From a checkpoint of a small transformer trained on Wikipedia: 3 heads of 64 (1 for keys and values), 7.78M parameters.
MLP neurons of a small language model. Each row is named by its layer, matrix (gate and up: input weights) and neuron, and shows model dimensions 48-111. Each number is 128 + 24 x the weight over its row's rms, rounded and kept within 0 to 255. A neuron's up and down rows have the sign that makes its largest values positive.
A block is one neuron, or neurons of one layer that tend to fire together. After each block is what it responds to, as a language model described it from the Wikipedia text at the highest values.

L10.gate123 [127  97 164  95 120  90  91 130 109  77 130 115 148 153 130  80 158 127  93 129 114  80 139 144 133 129 148 142 143 147 165 114 169 130 172 121  86 126 130  72  70 137 125 137 106 115 109 115 194 124 176 152 131 118 122 143 153  99 149 101 131 153 141 108]
L10.up123 [129 124  90 157 117 125 125 157 146  86 119 136 145 156 121 153  95 138  83 139 143 177 166 134 163 118 166 140 101 145 103 100  79 132 148 108 121 123 115  85 149 136 131 109 133 128 168 142 127 157 142 141 133 125 117 126 130 172  51 104 133 114 156 142]
Section-boundary breaks. Tokens that close a table, list or section just before a new heading or article starts, such as a final "|\n\n", "==\n", ".\n\n", and also " (" before an age or note.

L6.gate149 [105  85 114 135 112 165  75 105 104 141 135 139 142 145 144 114 155  91 146 130 135  82 169 157 134 137 132 145 174 156 167 139 127 138 116 145 129 145 108 136 100  92 192 155 166 185 148  79 135 134 112  80 169 127 147  91 121 144 100 131 137 116  74 154]
L6.up149 [141 147 123 108 149 120 100  90 167 136 161 145 120 117  98 138  98 132 127 113 158 138 104 164  69 106 117 159 120 156 151 131 150 137 103 139 156 154 161 149  82 145 151 137  58 134 126 133  92 127  96 119 140 106  96 167 106 194 135  70  98 122 147 126]
L6.gate169 [ 99 126 115 152 120 119 129 144 147 132 139  79 160 108 127 102 123 125 130 114 161 124 135 156 141 117 114 171 152 128  87 128  98 164  88 127 139 122 135 172  93  73 139 173 134 171 120 145 120 145  93 148 118 107 131 159 103 151 129  87 134 128 135 119]
L6.up169 [130 122 120 141 129 164  82 132 147 150 176 147 109  72 162 106 126 129 126 206 126 112 102 131 118 147 117 120 173 132 143 134  99 146 145  93 125 121 144 135 135 135 118 166 110 146 127 133 141  88 101 103 124 107  87 126 178 125 152  74 123 121 120 140]
L6.gate216 [110 169 139 109 109  96  94 116 114 127 160 131 126 135 152 138 121 100 115 149 139 144 170 179 138 122 127 132 151 153 148 143 157 158 113 154 106 152 197 156  60  92 137 149 138 152 118  92 157 123 102 150  91 127 171 165 128 124 141 117 147  91 112 147]
L6.up216 [142 141 174 117 128 115 110  99 136 186 128  88  66 152  97 148 142 110 171 109 142 107 103 119  84 112 119 162 158 107 109 146 119 130 133 131 126 152 115 106 112  64 135  90 139 139  82 131 160 140 137 115 119 113 175 117 134 142 143  72 146 146 134 142]
L6.gate279 [172  83 128 120 113 131 155 128 142 154 126  46  94 146 118 117 150 110 107  97 119 113 149 121 123  90 124  96 131 130 137 140 162 119 102 131 128 125 110 126 114  72 129 142 139 127 126 139 145 120 145 120 137 129 122 140 102 115  96 136 113 140 109 101]
L6.up279 [156 170  94 121 169 130  95 117  83 137 136 122 113 111 178 103 113 150 142 135 128 121 102 175 111 125 113 114 130 106  86 128 110  91 151 134 124 167 137 119  97  74 147 166 169 156 167 112 144 133 153 103 116 151 144 153 111 131 137 141  84  62 151 130]
Main verb after subject. Fires on the main verb right after a named person or pronoun subject in biographies, such as died, made, was; also on table row breaks.

L6.gate59 [104  95 150 153 119 142 120 108 171 122 100  85 141 172 155 132 126  92 148 102 146 133 110 155 125 105 141 138 140  79 130 131 125 173 109 151 127 175 104 120 125 104  92 128 159 150 151 115 118 142 122  70 140  92  98 126 162 144  87 104 114 145 108 150]
L6.up59 [128 158 129 167 129 161  82  70 119 148 117 120  93 134 142 116 137  90 154 137 194 128  69 206 130 146 134 148  91  82 111 183  91 156 139 152 138 133  92 118 127 114  96 126 114 168 130 116 126 115 103 105  98 155 107 136 150 138 128  93 135 149 109 127]
L6.gate93 [160 142 172 128 115  99 120 150 142 116 123 111 174 135 138 118 111  53 139 123 131 137 152 161  95 121 117 152 115  83 150 126 126  94 118 138 132 140 142 124 118  91 140 140 140 136 159 112 130 103 146 112 108 135 100 150 124 126 141  90  97 123 134 136]
L6.up93 [145 154  97 182 180 126 129 127 159  95 134 148 150 168 122  98 138 138 140 105 150 124 111 160 156 148 119 129 128 118 145  89 149 139 115 155 172 147 107  94 136 135 112  97 117 141 109 108 114 132 126 153 123  96 110 115 162  88 146 150 125 112 153 145]
L6.gate205 [126 139  77 121  82 136 132 104 186 106 130  95 115 157 124 122 109  89 149 137 143 133 112 149  88 130  78 150 151 102 128 151 138 100 121 169 112 159 118 122 111 127 138 117 110 108 116 138 160  95 116 106 120 102 105 159 129 126  87 128 157 119  79 163]
L6.up205 [147 130 122 147 148 131  87  96 155 149  78  89 151 151 112 130 115  50 139 137 195 134 157 145 143 127 131 136 163 102 111 148 107 122 168 123 158  90 116  90 170 111 139 128 132 140 181  96 150 116 168 135 113 108 106 135 128 155 150 106  92 131 120 189]
L6.gate457 [119 104 126 177 111 174 103 138 113 134 140 109 165 123  82 123 145  81 137 142 143 129 163 162 144 119 125 126  88  98 124 144 124 201 157 141 102 172 153  89 134 137 116 114 129 132 102 132 163 144 123 124 112  99  77 128 135 157 122 131 126 110 132 149]
L6.up457 [145 109 134 124 151  95 138 128 148 135  88 173 173 110 107 118 136 125 147 107 149 135 121 127 150 154 145  90 117 122  99 150 114 140 113  84 139 110 161 177 112 151 109 121 121 166 110 138 114 178 125 144 130  97 112 153 159 124 123 137 103 147  77 119]
Sentence-ending periods. Sentence-final periods, including ones fused with quotes, parentheses or line breaks, that close a full factual Wikipedia sentence, e.g. awards'.', by'".'.

L4.gate273 [188 118  93 144  92 117 149 148 113 109 140 102 136 184 104 133 177  92 128 123 117 153  77  96 165 113 132 129 149 123 130 115 168 127 133 100 121 108 132  77 111 126 138 149 136 125 129 132 149 134 183 126 135 111 109 163 130 134 171 101 142 149 118 144]
L4.up273 [117 158 127 120 108 164 149 126 145  93 147 132 110 142 124  92 128 131 157 109 140 121 147 116 125 116 160 138 115 144  92 137 134 158 172 140 119 133 121 134 121 192 139  63 128 155 123 146 128 117 107 145 159 116 134 105 117 148 114 156 113 146 118 131]
L4.gate295 [104  80 135 139 135 127 141 145 124 148 162 109 151  76  86 164 115 114  88 149 125 116 133 107 144  84 147 146 108 136 113 125 126  96 121 144 125 138 112 115 144 107 155 145 153 146 171 165 136 152  97  86  96 139 136 124 110 171 145 135 109  89 135 109]
L4.up295 [ 98 139 137 162 124 107 131 115 160 129 170 137 122 111 108 134 159 113 133 143 150 113 120 120  80 141 131 140 144 152 125 148 146 126 133 125 139 107 124 119 123 129 138 112 139 118 135 109 139 121 103 121 127 175 163 156 190 119 117 171 118 132 100  97]
L4.gate343 [121  85 113 139 116 120 168 151 145  99 147 122 117 123 120 136 166 143 104 117 120 109 153 147 166 124 148  82 124 147  97 125 144 150 138 122  81 167 133 122  86 164 168 154 143 152 141 114 148 130  82  96 147 127 143  75 111 124 151  99 113 142 152 182]
L4.up343 [141 103 152 146 112 142 168 118 140 140 139 121 122 142 110 101 153 130 107  97 126 134 103 123 117 145 139 139  76 109  91  86 123 113 161  84  89 141 118 139  78 152 142 149  87 157 165 124 160 143 156 156  92 166 137 139 124 111 141 118  97 128 148 104]
L4.gate358 [110 164 119 114 114 141 123 103 151 141 132 125 127  88 105 115 159 163 134 123 113 133 169 132 132 100 118  84  89 107 112 168 121 117 146 119 110 142 151 113 148  96 145 153 137 171 114 114 129 117 123 137  95 129 134 133 122 142 119  83  97 129 161 145]
L4.up358 [150 119 119 106 148 150 143 143 162 168 107 104 169 132 102 116  95 128  92 132 107  96  96 146 126 116 135 197 134 141 122 144 127 132 151  87 155 186 149 142 102 126 119 119  92 142 140  90 144 139 112 130 142 127 151 101  98 123  98 162 112 120 157 123]
Onset and main verbs. Main verbs right after a sentence's subject, mostly start verbs such as began, commenced, started in construction or career histories, plus is in opening definitions.

L10.gate463 [116 115 124 113 109 145 126 118 167 113 131 116 119 118 141 128 107 111 122 135  95  94 112 172 147 128  97 149 147  93  80 157 144 136 133 142 163 125 129  94  61 149 129 109 138 122 116  92 153 121 126 132 170 173 143 121 158 122 151 131 136 193 115 125]
L10.up463 [ 99 148 130 152 130 132  96  95 133 136 148 115 109 119 139 122 124 140 100 110 120 144 139 137  91  61 110 122 140 129 146 149 128  81 169 117 134 157 126 149 160 105 118 130 105 151 127  96 102  65 115 119 127 166 131 131 161 137 150 102 108 156 140 117]
Main verb after subject. The main verb or auxiliary right after a subject noun phrase, often the verb's first piece, such as has, was, rel(ies), c(overs).